{"d_mlp": 704, "activation": "reglu", "rope_fraction": 1.0, "init_std_o": 0.0, "init_mimetic": 0.7, "lr": 0.00523, "decay_fraction": 0.531, "final_lr_fraction": 0.0, "doc_mask": true}
MLP neurons of a small language model. Each row is named by its layer, matrix (gate and up: input weights) and neuron, and shows model dimensions 0-255. Each number is 128 + 24 x the weight over its row's rms, rounded and kept within 0 to 255. Numbers have three digits each. A neuron's up and down rows have the sign that makes its largest values positive.
After each neuron's rows, "fires on" lists the tokens most often at its 100 highest values on Wikipedia text that the model never trained on.

L8.gate219:095126091115107133131138082138100096129107154169122115152115151139107078125127154119127136145089165122129145173153124119117106090105132115116113145135090148119117158187127124142119122116135131112150102124137132106125140090099102170132137171121128151133115133099094154136130110090092148153115118146114113152107155144143125102140096090164096126161131121098108123133063131113163110142129087107097148131131106130080151148105109120153132117129127163093130125140163130074093142148171123116115151109098140127149147106140173141138104088145104137165143165135106123160131106174099117147125135097109192138110129134083133106114147151168130126159139074160110148088121105177114095140112123154144166142135139143117107118142162166080094118133127142126134116144101090147118153043141126
L8.up219:083176090135107144127154085114114101150152141116091138104128125123127100106101149097120125191123106154145118139076092154132124107196145092138095143156134134123121125131124117104112121146104151121148127101115141152164131117178118111139095156098108125116156120053120163085143105113143142110171170120091137142142114142139127135090132156132090126155109097108142129098105157125102157149103122115133127076163117164150127161077136125134112107089123134109173110104096135123165139089114113107147142138074139094121135106158149132112106129171135111132129133115127134127099116151120117134096120089141137139127115111099147178126111089134111139106154175066156093129112108148134124153136137191147117123133141136131169129165128154114105132104095130105109128105129080154122098094128129
fires on: "0", ",", "3", "8", "2", "1"

L6.gate701:084099147104116153106149111135143167139139107131169123130142080112153126119121093087147145107148138093112127131156145119120154165120113127127110130158144113162100156124144139115145142125163119116160096182135150113131119137125089113132151103135135164130123107090127111137150201135135129133163153124082141178147106166163101126135087127135153110105115119126149122145080111133093149112171104120114141154139130128116128099112181119096151178126119128108110074202119114164111135158134110122136153145120158089096119141097116121108120122141120118151137119156086116166159112147123137131134109086121119098107161136109154171125064115118139070141143155116173126124152139087134127137160120126164138133128169127176081167116149131142119110116106104102139133157129107110122120132198145
L6.up701:148164134132142138107130148165145128119160131116112126137165141141149153131123139125119139144124126125146121116123087101117100110156106123132129105120109125089147123107117132187124114113103179096164113125108135100134204167141161090133153182121144123103103128147134086113151104135140128107112154156133140144108088156127133151109113144109118128098138142119130170064102112150133110181128137130137127143149107067134152109167153176133114162148101205155112150152141107125083168137123118104143124124115176093139140113135200129120147147120088125128124113127176133151132187147136167139108105103133171158161148185105121135096144147154105134097151145126142178147101127154119134121172124185134106137154110122108114149118147127133138124133122104155147141115114168122122147128113170
fires on: "em", "m", "it", "b", " m", "im"

L7.gate636:129131104061116111110134114116112123132168129109123164137159115125146117121130142143152126156165139110103117155125139160104154135171089144172125092120103146107120118110137159124122130121160124142112125093163077115163124085117124112140141072085142122096132119124100139151095125117098129113124130112145150135152110157117145100127097168102084061116164096141135115148035072109138137139088130107083126131168105112138148126082127107143129155124132140135123147133148121118139135136151120104105158138130101110139148125114169120123142126094135133133085183122117115110113136097111107155095138093117159140103071133145143076135157174130162104172145102169137151143144140104148179125165176159125123110125134151120142129143108105106103094112149108126125153110084097135110140136148112
L7.up636:106128099146133110119123067119105115105142134142127117120173129126117126142124091111134153108147139097121142172143089120105143152168130117143134156149099129145150118138102106094138159098079084115148117119169128127162103155173142087125132134134153089102130087096111133143157191134091126105134139106148134141093109112113141114135129155205054098087109103130134111102107110166133128147111095131151141154125122152122131133124128174143130097115125133082139108140117151117113110116138128109159130121120129098138132080120153117158160122105151073121126159163169079101130098152106140100109137124175144154164160114136141101121190150129120112142140129088151111102160148108142112121104168121139121097106163091130086127125112119145112140150178145087149101132115127100117140164162132
fires on: ",", "),", " as"

L2.gate155:111129118097170122107098132153125125128174147158079087157136146106106116097076096107116101156117104129158128123136131135113154155171164163115165156124164126086125103108108123109145129134159162114083107134159125134104176098132136187159174104131151167084164123152181124125088134099109161097122103135092142123140107084126133109158155153135102099132159180111148129154115128141124131111119135087107130107128111129139148155108167166155107131139125126132132156127130155104133118157143129155144156161127151100146141197145170111132167101131120110160138155106115142150191158124168126109138110158133153115114109125118119116117120091096135141121105101128153157153149140131167146095148155144105156125087132143118119102126122152157118121154133120141107118159107136085121137177136161
L2.up155:115099110087136154139134122118100171132148107074138134153154138116083151081110114149157113139129066134153140111149156140144146135112147135154140150125172102154142153111144135125130126152188180138113160103100181097122152149148108123095120052101133142071139158146152136102134130118119170193159096105143148138117125097139145117100111116145105167129153157133134152101097099126143131154142106148120123112102156123094148125126162139110116132150140164124125102101134162121140114115117126157144104170157107147122133120102125152158105108111081110150123159149131131133157141118145133143120101125175143130119139179071080123084087106175102106134097108149107139133137120113157074114101122122140147144174118133133120115124124123128144140122150110127165144118149105109121119161178166
fires on: "b", "ot", ":", "all", "ak", "est"

L8.gate463:147093130116129142105160115133132108150103112118123130121119125168115113100124144095093123109132137117149154157103151131147099058116131124180116126117100157125128091125109153130169111103157122138093144073178118143165156126097125094142138125130171176122115150170117081163136137152154156161145185137172111078147114140161116131127130109101141166107073072113120121125116130101153126093101140137128055159130104129112106106104131129112159133129151130131143136107146144128097146086115158137128125151147116136159113142097138100148118123115151132131140145105126118139127067121187111120113138107183096121127120138105121141104093125194104140098111150114123150086124096106163145106132125128136136148092138159138115134165159143156086136148123142141133137147137156079094150102150107
L8.up463:111157100101132063131124077144130115146106110131134129131124105165127144137180073181110128118111139085160085118108135157100114116073101139154162107117081153118159077116121128126142118125121103079088139116142102129108161158131129101124166121118147108098081094141123126142109126107087139134121096094134149101099127150169141113132119159178109120156140129137124135111121150075101125123135139076171141157105108141116141158122125103088137115142157074148144101145130131119106140083129102056119140151129137114114161124123115105130168150149148167103102132122117098165106116118096102139145113120112116085136121152133136126133162106109144116097109146109149113121158152139160079140096099127132123138142111130120073080138101112087127130130161142127122115106140134134103137170163139
fires on: " was", "–", "ub", " by", " pl", " "

L8.gate374:164133100148118119134102134087148120084156114109115150136153129140163113120139119136106132127164162088125170118100128154151182114185162168143107123120096128104132088106149138075131135095115155140105088119135140128103190133127165176143155113152143135130129124141125099077130134128074131142128162116180125093172133129131126105125148152119121142175175137156094116146109123092136100112090107109168124138131089130113127147152121109129130122135119089163165114110130141170103124165168129135156129134102155090130115129146136135166112114118140136155093147095166128151094105122085132169131149142116119128127130133133119139187112092127099124102163150131099103144122149098122119128123154115104162162100091132084167138143095153127097131115110086128110163130171101159141107150141165
L8.up374:133124108168142126145156135087107143108114090071135147139143112184125112153082142118104105145133110120126143105152099132091134131166140120102136136130087099105142241092113131120109132137167142137138133120119128148146101131096165110156113154161113132112184141115120117134125159120126156133146100099113096151143128148113111144146143116140079143135134114105126100130117115162134152131104137120180135140192093155103145152096117099139140088132137096124148131116147144074143104166161102134188098151125094134108158100099127116142151120098105112127102134100153116104124118095096146151120125115132080139161095072094122159111137161162066150133125112142144127095153137116124137104138133114143130132130149125177159143141169100130115112132120110153142098137127110116116147113081137
fires on: " d", " D", " "

L6.gate305:113091125109144116104100150107094116133153106126126165148126100123129161144147138120144100121118152116167148154088117093115116140114131098077165144094205164108157105154144091130141124121107118110133144142166126167113150094127130128120147155112141102078146139137108128136092163141128130122135113132104149143143078089122104111135105111114092138130110134138153167132056106095144113151137118079124107160081131160166098123096099102108123093127148117118162157142140114145133075130114141134123140102120108105145101112108098127138119087157132116132139135109113125172172141132145126111112158144071132138128080128088098126129165145135157142130137126101103096174119141086131117119134134111128118139109045103087163093166152152112089102127130099104149128109139096147139131156107156
L6.up305:170108131124108111134125150138109143101127156132106137121159149076163132131120118094091137122092164093107177159127098093158143136117140170136131095127146101096145142108119101112137104114152071094134129102150132128111195134115133129157166187107121109115131106120095155103136117100149151112127148145150125117132119138133105081131117127099090121130084098155126091132106107127123154175129128104113127137142123167095138132124174110116125080097151114125150136101156139133124143152114137113149122126142084151157086157120118142143090126133135106125140080156116088136096141106127173110103190157132139102147149192103144119134153145094182083115143122162111171149120118141105124105102123140131092162143146096072108134088150154130139138137156164147125115133133086165143162137125114
fires on: "ed", "on", "ated", "d"

L8.gate439:113119099144110117115128140122160156140186103134106137135096107146136144122119197159114110131109110118095112153078129164118146098089136156074134120177120086094163139118121114186148128100155119148108111136133128129130169124110080134115120163135149147148113144106101142113120141148079107114111140119094144099125133094129149134141142105177115157141173121172094127133139151116140089106164112117105074130120154116111077082123105145089129187127086078137124100145135125114137155136120155125130121092107104108142134100147162127161123149135107105146097112110157107151128088094080137102145120169125070151118141123127135143121104080138128057122115150133131143117140130087137137155154086120132128132120171146145143110143123102137111115112110122117150140083140134127125088140152151
L8.up439:136107122094097131125160126129123104159156152111153117146117105123101107129090157162117105131088108156169098144117153156162141126079121106105108124130104117141128119107137133168115109106119105170139122164106124121146098145124079133129102133140104107134124148172159158132076150153120115128144186125105101147146149116130153139092100091139123143129119171143135139119160180132169125107111148096122169116137116140145117083109126132132161153095125105144110153165144141137137161158152183142119113104135144133146102139168129153140146135115159108147159110127123134103122146121093164202120187161136087143158126131125134124135114113171130105117143147092124123131148150161152154142126100147092113100131078088170121141070135099114112157133111074076127126132166143114190107112121133
fires on: "b", " b", "gh", " B", "g", "l"

L6.gate386:133130132122149192156118144135114149148096119146122133166170153123140136101180169136144152183148140105136163142127114115106097098086096084138128115121119146135124132156076162125168097112128094154157124158120190079180149116155135141088140153106118108113126096123140132133098109108133129118117140122163067148147127077148170132150098140166120148146117146153126116128165120131151121109116122158103110130161140111101120144132140093129147139174074146129107139130134142134132123171116173149128076113117096077105097129136117122169141146127131162094136152139116172118133080086157171091119109142095136102117102108129125142100128149102108123107120141121129114164143124175120130123136171097123136111144125115154126146131132111143142122094156123149125121121071146110119173087162115
L6.up386:131132132134128135103102120140098110134135142088134118160122129118124158062202133125149147130100136097111083083122147078128153135132128124076100116095127154155120141135123116084103120125126126152117153120105132112145153111125126131109137123143187095150143109131099153094110066109182120159115145151152101155101110110134105120117123088157122137161132137142114138100081095127147130137092096108107152148140122097160147140150160118129116124095100116105103103126103133150133119124141140169137084132121132083094148159115137132161147103106130143117142147163167150113144134111183165096131144108099123103108136120142094113129140169171109099115093115119116116136121168105087134129122113111075106120154103112160088099143109134126091067126124087172108097116121122087075147118148128
fires on: "d", "ed", "ust", "on"

L6.gate581:107104141151138112089124141101176144124085086086130121133102135175138122142159127169154122162127147115148118155103096151167118107104145143080130173113110125121156150120113084180154117110117112127111107105113112097074104115115099134100062137115117132136145154084105138145143095120096135103116119143119121078145154138115173141143131119140121140132161154113122134132148117093134150171099098107157148134119124136101138074141181165163138130153135150147188143151116096107116155124120120167127133090139097120132140160176126166122139080111143137117125116093124113104137120140138150143143081135082117118132130142179116142154118110123135088136074092147129095148112079147097143117095094090126168136164118143112127146127102114143142094144139106117129111168154106138132106134123099
L6.up581:121151099144141102155167129162088104149166090165135085119126128091162130121082131107101087117123148106101131063161139128150099160186068158128140086142093139112133179142158144145137114113133080170125141146059082122111108113136154136109099134133125103115093161145126113152138127117174129170176113103148124115149114101124135118159122117100130104139141116125134128139141123122131137157158112118134083127162144147165110132113145135113135158117105132114148134152118129136135119150143115140102130129094124111132146120130096143084140158120177125120143073085077120140105109093129156123103117154098148127113123115096143141166130168129129134096100115122121105100139113155147096110079084123136136129169128119118129144141156084102108150125103135167144146098074134136151146100090154
fires on: " that", "\"", ",", "ver", ".", "gh"

L6.gate290:128124132127137147167134127150106159095148143115129131162071151120156129097124112126131147143093183106158095120143117117132149124150135129169143110124088135099123146174111153129153104112156117125153079138143128106130191121129064113156163113090119113082154159142110167123106112099132170126113122138139132111123118178128101149122125144136117120094091141149075160166144103102117115136139102101146066134164149128151132160088096123163130127134142116124123137148187110115139116128146125102147101095150099119147133133154143122141149104112108144119129116165108147156130131078120137103112135090101096120122129119118089092119079132112080142152149129118132125112108104044124156135136119116187132116143155114127137138152153164114103099111136130158181123079105134078130127110131131
L6.up290:123100123111167089159142109104105125122102146092133153117128151160114124134167140145142147152129154134089124111105149076160151145135135070105124142113090105168129172131091116143155129142125125124112106135127127113107132124125127118080093128113087119133095171147151129147161103129109113123096101133156127104126142133102201078125126147134100114108129119143161105118121164140120137128144116098135158194145135098122140110145110095122124140123106113123138137106176118162114113121164132112167145162124128094102120074121146143136067194116108130136123143146136096134135095146098074143129104165090150130154109109109132153168141116098129127135091120121158121148146135135138088134125117164144111106101175132106110161124161071167149135099173135115096176145129117069114105102141127
fires on: " and", "r", "c", ",", " or", "or"

L2.gate236:158118071119160149141074122109108133160146151103126127127134139146120124105094153105123106111124114121178144124151124134106166120146103124165133108144108142118126117107115102121110083108141156115099113109136101113177101124132137119166134116125132114110182126136110188147152125140124103152126127097119118085135136131096095115150148144171126139098122161168114127143095142157135161122112136062109121140105109111136107115141150146114137116132158138146103135103118122159122097086151131119134114095130153141152148098128166155084150134108114124138169070138100120146102138166121118097115159137111090120141124149121129112116068159099099147063136139112114162155186150127097140086069099188113134171110113140103136138127108173091146135174161136115179113115120120118130146163104137
L2.up236:134165151116152098117121104117120178102136157085142113147109097171125094103119167142152124114138140099134130108160170095142113139105121148119137143120138144148119163117132163131155086155154128156118099155137121098124136092142151090148130112094150125146169120140108134142130084150138098155163130141097145099129140145119097093150138162144118112121122112159148134155050112105077116184087140112116122116126132133144154146108159211132138165162130094138167115129158117135113121105157112146160144177158133173141092129138146139141156146111095161119151096137093134103167123133130134161170138152103128102124116131112175091097095152120096076115131127125111127095144130145120119119104155126140122148087099148106125119119122121092155077119176146155125093157117130114124161118143134
fires on: "ak", "if", "ip", "ine", "ot", "ur"

L7.gate56:133084144128120172156143139134141142108132115155149165183098171140129121122156161101095115167142127097179118142146118163104125100145127129144116130138080104098162173123139148138131120162125137119126101108129142127136159154090164170146128154126151112154050125085075132084138114173122109126101138090116134129141096111096153138113123107150084157112139139106166155123115163120143157103183102161160151126150188125122130078116099148159127136118123149158105105120126154085142150143150119126134113137109142155117140130184147125151106113128083122127114108111115171095094111140075145136134157165143079156142121149114087127176144123128094121124159163120137141090117110154139109143145122123146106152103113140173157113147111107108092133106123096133121130119147137137139113111125147
L7.up56:083140116110122153131146111128116123119126128118174112154131144111136150115131157141119130119139151109094121126168144078160113114142098131144144100145112096141075165173142134125122141079109174127112153153140143090085114141123100122136098050134161130120092127151131140139110168091143097151140129135152114083112170140140141139127109150101116136138175102138107098079086152145149119117150144080128102128077129160141142125170119138106131090145128153129148142161151131136115110109129134180119123115158120130135153129121117087169096163102124149154178143132134112156096130119178080124123108113148139125095147147118137171130142126186129111152185089137143094155139142126119079121121121140100091127126150099166154096122117102134092147172124181121126126172122137140150106131130146
fires on: " b"

L8.gate683:050126110110117107115124133109112160138146159126129134143149115114136132132108103146147135108106141128131150137096135115129134125138103154119156138071107158130095082119147181160084141148144101121116171114140134083149156100155102116168118127132127105145141102139140163168141128096124168166128125094096126147146125164086151148122112098114124116134141123098144127168064146109138153142109124144130121140121148129140141134152142113164157145156141115088164131111132138112157093127120124165139158097122159098146122135063137148143101105087135156133128161139119168112129063117138138135111139114143130124124170145096138152142120153161178114131118147135153071101150138121174143152115140096139144163087147137116181100138135130148158079102142125105130142183116133144095174071157119
L8.up683:130161078097160086169118136133127120119177112130148106136140135117137153182087138146112086151199095122121083120098111159111129113116132123114142124144136099132108151080118136156138091127098130162126113146133103147112132155138119135089153142134099084153115110131140124127150123169132119147161130167118086128113127094158097173115143112111105111127149132165104159091137146169141123122133104132173121166126117141106122118114128137098087145139133168119138137132093105090117076138115146120113075149120178114108143099151109155132162085129116156106119111151151103084142115091125125092107138155131129149167164134135114122159136153151122144143146127108128143103132134137146110116102099122129130158119133102142147081144153083122123080110105055105108118107092084069119123163142119
fires on: " was", ",", " is", " were"

L7.gate543:117100132082121125094089110141135122080091129136130150080147126156135130119130131155115125134134119120143158122155128161139090143081169135075066087149169126161136123116142116115132120096117152153133131100121143086150151155123124147145155177116138168099109127118103119187107170137116081127113142160117103158100126155155063156154125139168126094147100092162171131129162098092164117113131091115110122132103107121122145111084145131117136106135149108143141135113139090152120168137100123110105096145146113142131176160105101128100159118135119128111069128114136121129083090116096132131159091131078145120130100129101170163118102087145135140103128095103152114123149121116161111112122113126140131151115138134114121173144139132160091130106123140152122136079125131134116164167155099
L7.up543:162084109151107168155088101125130127099103160152124138123116173178121085129148156111124139160129129111128136122110170095150095101123148140087107160091113103155143110106142098170088091129113158183121129139128172097130134088095158114122158146111091106174121122130163141154123162148109152173167087164131108089154114139115090170111140111102147138157116128088103114130126124150121105167144136154122119138137128110102164118129140123135112121120115144147112148126142126122124148144108173115098107158130129145126127173132159135105144139131081166150107071131107129146166131174162159100132103154131124153127131091089155122134144104120141127130153133121123098151138120157163142100116104128111152109120062138148129132089127183097114156105150141151123104088165167166119127124128110
fires on: "nt", "al", "t", "ad", "id"

L6.gate479:114117098115118125134133158108118113144154141098119117136141124121145089129112117146115103153128142128115089160111130118137126112122157150168092128073139121153146148146089102107129096106170114131095147126120075125140173128123141114140109135156160153132076150127133171112092112166120120151159101182132130127126117128140087115114154159146138160125085144084096147111102156144112114109135118202080141136135161081111126071103118142126187147130121095166160106114120101113117114180125139147133118110104149149113181114125120120157129111117123183092131169111133169141179134076141114142158136112155141155130122104118172132122115169127129185136108149113124150153150100123134147112138108108101123130125140126118143126146112163120134141123135130187140097191134142094097122111131084
L6.up479:116156134120139142144165114131109091110104131122114121101147140128107130141183112146125152086137125082104084126127157127147180179103097147114102152101112160161158148075120152119114160129167149118094125115119113137120105090173108128130091145126138109097117137125078144129166116084132127123120116119162120141138095126106125148137111118135093099105099141123148117124126102153114103105087081124183114132151146105108091133090170150146105120099119067152095090139092095102150126128122136128128151126160097094114140135131103111114138117147098139144124167084159111129129099121180103155153099129145148123133138156139107129109156136106110098107102129119139131051136137135124120134157077149081126112126128099121088111118138127126122129177135091118103129070099129148101114114179100
fires on: "–", "ust"

L8.gate18:151136136121160171141111091114085127089157109107116128123077098139096133117131127158131122136138131123141091140163150097110154117122114169119084096115138099132108103171105174123089164162135133120111122134152100142110121083095107124090110141089132117145090119124130110116108136101143163112141186126117113089133133148146125152155082117078100151107162142150110068126129085107137070145131136106144127165128120147118153163119137140146133132145127132144209152118147103164133141166163158087114105149092135086109155165108136147133126141125107137104135080128128146126133154119127111108158120117166176193136123146124167156108103153158115113083124082123156122111132140165140124146125134137112133136131144100149143133135136118166137117132114092094120126116127118171121148082164110
L8.up18:125089151194116147096105132154111140129131167154104146096149157119140106081153100127173167100145148127151113161126098094127140084131122104114105147116113137125137100107103115129134128119095122159118069161145131118126167110096094102137155135137128135107114131104116113163086137126107125128155096130144100100095124143146124149134119119105146122104120126153116162141116084099168149157139135095161149172093081139134159116133131139166114098093151139157166124176145133177107142126127087172106120144175090128157114126144107128170144115137125187112097123125114114169111090137149138148099108104143146135159085086140153133134123118152120111145120094158092165130110144107190151120130102085126153137115120127113162098126120165086133149111098124118104116120145137121093137102160166
fires on: "t", "ad", "nt", "d", "l", " d"

L7.gate506:101152124127117109145140125153122136126163117133116143170130146104141142150091143135128118139075142118138126169147075099208139182164125131102126107142105123113100158133157149088117104115128145117138129128133140140163157128123130157151124126106125121141170165120152102129100125110133141143140110099139148138167106134127150126126114167105107169140167157125105127141117111092137168155115119122165158120102155165090148156126096133137168125106072098104092148182109140112136139117173171094145160115102078137139111176110176137151116127093139104123145110112102147162141117139152143135147120072166150079114168119134137140167108084105116145142102159096129086110108140135126135141111134109110163091084153124100151155134152139128112098101100119145106133099149132124107155170083109
L7.up506:173095150095141156143123172142088145125126127133110099141084129143102138138111091167141112095118146129136161158132164149116120136156099125111099162120123126176129166103121125138126159157101175112140117169138125105135146117156059095120092116117128127129115112155105158112118172091102157160149137117166143100108073122129084121100138154123157120131122140114111170129108123086150132109172149110138129106135141119082088099137120143136151138127131135141142132152139123123116155118128151141141130121148099149128133133114098139118121148106169105094118108144126164124121130139124104122144124155125129126134117151096062192155146099144124104137131120157107115153155143176188137101140203140136147101119108134153152143106135126168162131121174110123099114148158101153142079182104077
fires on: "e", ".", ":", "o", "b", "n"

L2.gate471:127133116085099106101140129110116146108082068155138159130122127133151131095116099129147122149127127131135134167114126139151146105176097168109123121137172102124156115161139087109126139127143151161145161127151095135106123133120134126145151125109122110088120114133092159148161156093163196132140100097074159163117120108179104105113114121096140133093111145107124128112135110124152128111121140166107141135147142095134135155144161124132125143130130159075074113148163154150133134081151112166118154137130139149132193122123082160119156098139120099152116126074103103101135140127130128136161133126138085157077146081101137133121149160110146088127131154110093113097111156108114100123097124111178136066143126120163111104108118138145138098130079164160148127141135144121135147163095116
L2.up471:113148145123154142130083152152132154127126114120166129126160110103128156107113144169116135110144133129136154125159142126151133175155136134098128157137149150111116117131129101111141110139142153156111101167149144109154113111114183100153095154114144133129112152126140140156100109159086146144154115118121129145095080077130170146144110196103135158145124126129136062114119140152128102113124136085115087116098163119155132109162133178111126177097150157079116127072138104146122100144105138114129121132147132087113109138131115146085136118152092107089095106118154137127076162146127134127132149160088173118096139152144108128123108154110130135114111132112134093148135165133137170144118115164101171136140121136122088126134122111154159128125154136110084057109133209128103111130119171
fires on: "i", "it", "res", "ong", "ent", "em"

L6.gate388:102156142137120152077126114081140129142117119115126133117144140096115133120162136079175136152158145108174170163186111117144169155117086133114128135083167123156136129125099139083088117088107116122148139101139127102133126115136142066103163184091118123121130111164104138124107168089141133121109081089149178100139130081126128128156123138097145127118171122109121143143116133108075124116117107099136131142139179091116077178108138119141097125157150108173127132156165111121135097158118123128146123102160118121138131169133099115124163117134109102143125107134104092097120128129133137063121101121127143097111124091120099091115131162128139108123112162101090116137129135109155131134150095103127146088114120134113150063133133139137137161120159118106099153142131118097148153164137133
L6.up388:133102145150089120085105112128085138176098141096149134107156157137135132156141113111133136163147115130113147161159113111106138165092122157127157072108150171140111170131094119092136123106137110103135134154168110116137103118100198125136116121135122111145151103104146145157146171103139138143167175108112143069159129145130149129141149110139135082100182151100093127155129140147138123140103081058126124137114154171134110106079110150130147097114119169112110130137136140141169141122153148105095133113134159133116143128130133137126126106133093130164152112098077128107152107140156132097124121102152163135146130132085122131113120103118150145116135162113100179144095170135177130127110151081115123078127148123111133118134172082149155146093105126159115087152111129109130120125103110
fires on: "d", "ed", "g", "ost", "en"

L7.gate630:097160063107172139132125132105155121109120150087121116120120097100106100117163159143170095134144098117135147104142092131110115095145115135111074099112098123118125094155142118145132178124132140139116156108129120102162133155141118140098131190128140146100135143159149141125105116157080115118110127153136129111128145158096137140169128142104111155152135132158135114094066096114133122126094111102156154135130111148135132107131103122131134078156120163081125156145145123152086130119116135178107140167104145137139117146140187105138118099141173168164115155135101167169124117101107072092117125136141142074148098139127104107147083138141112131144144113144145120130132156103110147079124067138115129119167109153122154153153154129104111120113178162148130138092158109161113113137138096
L7.up630:141173139152097129098124112149112144127105160147133136140155142139164103146129147167100145166145160142144127091113189155103135113110111100130137092142119148136089135129095153135131072116103126149097130075169118132142127083128122113144156132125122095125127124110137161118145168121100152125147108161135144132077133168141155137140145204132110097113137168174130144150119178119165136060161090116110152122131118172141122141158120147127094138115116169155147147087121149093145113148089118102115120141101175102139116104108147131145112136126114118134145128144145079139111098089133151141167135094103161086158114139110119142144135120151131165117099107144096102086133147125145130124149123098112128155129148122136135156116121104160166116177122144089185111138083152141143099139159115
fires on: " was", " is", ","

L8.gate389:151159089131164105164094123096141110169136120077094108132137129147198163102116122188163102134101102149149134151130160152154131133123170174086138136123060173091145114121144122140143180127151124118093116140101116115115120113159133115116163121091134144125112139148134126117138149062146168153092124122130155098121124147142123120148138136109090117168128111127131162119130141107106108126146117110136136139119155131152128153122126119150156135143120117110162114176095138136128128149163151123159069104113103129145090139149114136095124122079127154127102126165198098143121091155140112120078112101100117136118128102127114178139121123183125141118116100111138124118160137138171109142122134095140091094134104152143138109169146126129108110167129124106170135087082134154138121106144143
L8.up389:119136149117149111141126138085107105153118101115135127146170135112113132138139152139116110136113085103165118119164101161155145153131110128104125134113107109166156126125146110160124105145176132144108114114128083122099119143128136099107160173131112098143121139085144135131111123176154150163150139119159124096155093085163122146099146126147157109137145116111114113148133106109120104139077140095122111152119123114121116106113119059106111091139162142141136140099108123134133050151110123140119150124098078155111195098125110115095163135104114144152099098088098075112089126123130122120081147161113119149119168140095147113144127147083120121093127117136111072146148178130117102128117153109181136117121123113148196163115085135154146144168126143141176104134115122142161138137115112
fires on: " ", "an", " R", " ex", " d"

L7.gate201:133191088140156130108149100087127187096115081121090131141140100129146117066120099125153095124116122093123142129137132121160165119103117181109132140083115131117114157121142094148113118113117117118139173102085105134136141111125118136145114086127178118089141131130113108118199156087151133140156129169122153072156143103127105164135154122127123181114143148095104154165156108112154147132138131120138151103137104150113126165150141141142162144160059117103106132171101108164094145130126116107150094154118147061146109148111126125142133123136148097093118140121163140118160158130127120136122126117136127149170123085159157127149148110125138092109148112133143102153130102116141138126120115116120099172139149135163135156135128134160141134113160117152101178149140127148093138176112130
L7.up201:128201130142146107086171094124107156168148135134118135117144129122161093109135131110171089142123115170139143136121122093147116119138066131142136116141131135117119164134116101136139085140146116126132132133116115115142182141144124094124129150113174114066126124079140152151133156130184139122162137155123154122159131114106142122124133154071133120111113094138116159202148123127159098128083161154115164142131145124149136148131133147146103167102080080136142111125108138151100180134125143131125114150086110103165113141062087136148110128150135127153136133130134135130139099146179087108094143132136148150123117092154150102153126138166129116123130114160163125144086137096134091099106133114119100165137137105115100150128146155086124122100109103147129124079122102133125099137082097
fires on: ".", "\""

L7.gate681:155117171123124094131112099132114128060143108156119143098153088128130094121097162113115124095119107124126118139135135097118141089118081122177120093137081133116131114128111135148118103075122097129140116149160155080129124152101128107131123145134103116138113115159129163105119132109109146170120113156090134167132126114102117150118096152130148163141137111076150153129108076142139117139106124089093149100120095121121194128122145104130146161091211135144098150151141115151083155086125090094122095148148122115099103154131104172137163133144128116159137123139142145167129119116135119127156172140120140132179081139090123151132142154100140106135128136153126114156129137109110095083128092103118106161113161142130139123134143146135124133139052108122140134151133133160100103113172097
L7.up681:145150154133127114100135118109104150107108139160145131110120164136167074135101139143112170155142097116199111138171147127100141184103129120136125097117115149115142118125116162125091130096123146166148133145080162119117093128102140111124153131116126118123112166144127099138144146125146124117141136118114108100128161133145094164099137163102178086129131159178159112124146117132168155119158131122091141129153157125097132081111132079147120120122151090114128131123135103160157148156100102128149179118105167149149127133148143130133148113138096169139156114109094121132138127123157131121185127125109165154179110114113182111191178117175105150111115151096126174101145108134098137105153117089141140125138134140134131124099128139080136172103134170157147146116134115138145070110104137
fires on: "el", "t", "or", "al", "ad", "it"

L6.gate314:123119099099165178143124131100137133121160121090117152143105142051121133091138160115106117119085095125106120154109140144110148070158127138098110124101123145121158126148185142106101143142155145110127178076157107077145107122121134113149126123098162167127157153128126128132122113103161140094165091079137133131141136114143151146099140142142127144098150135134156125146116136139105179094141152071135084119138093119119134127144130102143160121142085166149095126127118142157129144135146116131187106099143137150127137122120147093120114152162150131131154143126136174139126134157132104147186134125113127102166101130098104147119082129124147152098097154130170122143113105095117091112098121091152108113116147085096128150157104115092120181127149130161161099144110113115168095129131101
L6.up314:130105119090140146104138103164133089115115140084120129115131157036137125150135108146089135161123143094134145138164182123157116115108130113109073110085096115149134160121146121150087165142159118101119179128103126078110127125124090151128093129128155129103086163127146152150108136136150138096123146151161136143110120138148127135077172101115173162140171154128076123063116113108107153096123185103136160146133096152136118128168141102106161101131151174130112115124172120158111142120129154166163122106124101142140111161119109122161165109131161169135187152135121118132138114115090099125140104138132124125157097130129134149129088143140142152122143134114119128149122106143122149133137140160144135110113163100154136111124135139135136137122109104119130141141171133130190128114142082
fires on: " in", "ol", " b", " h", "h"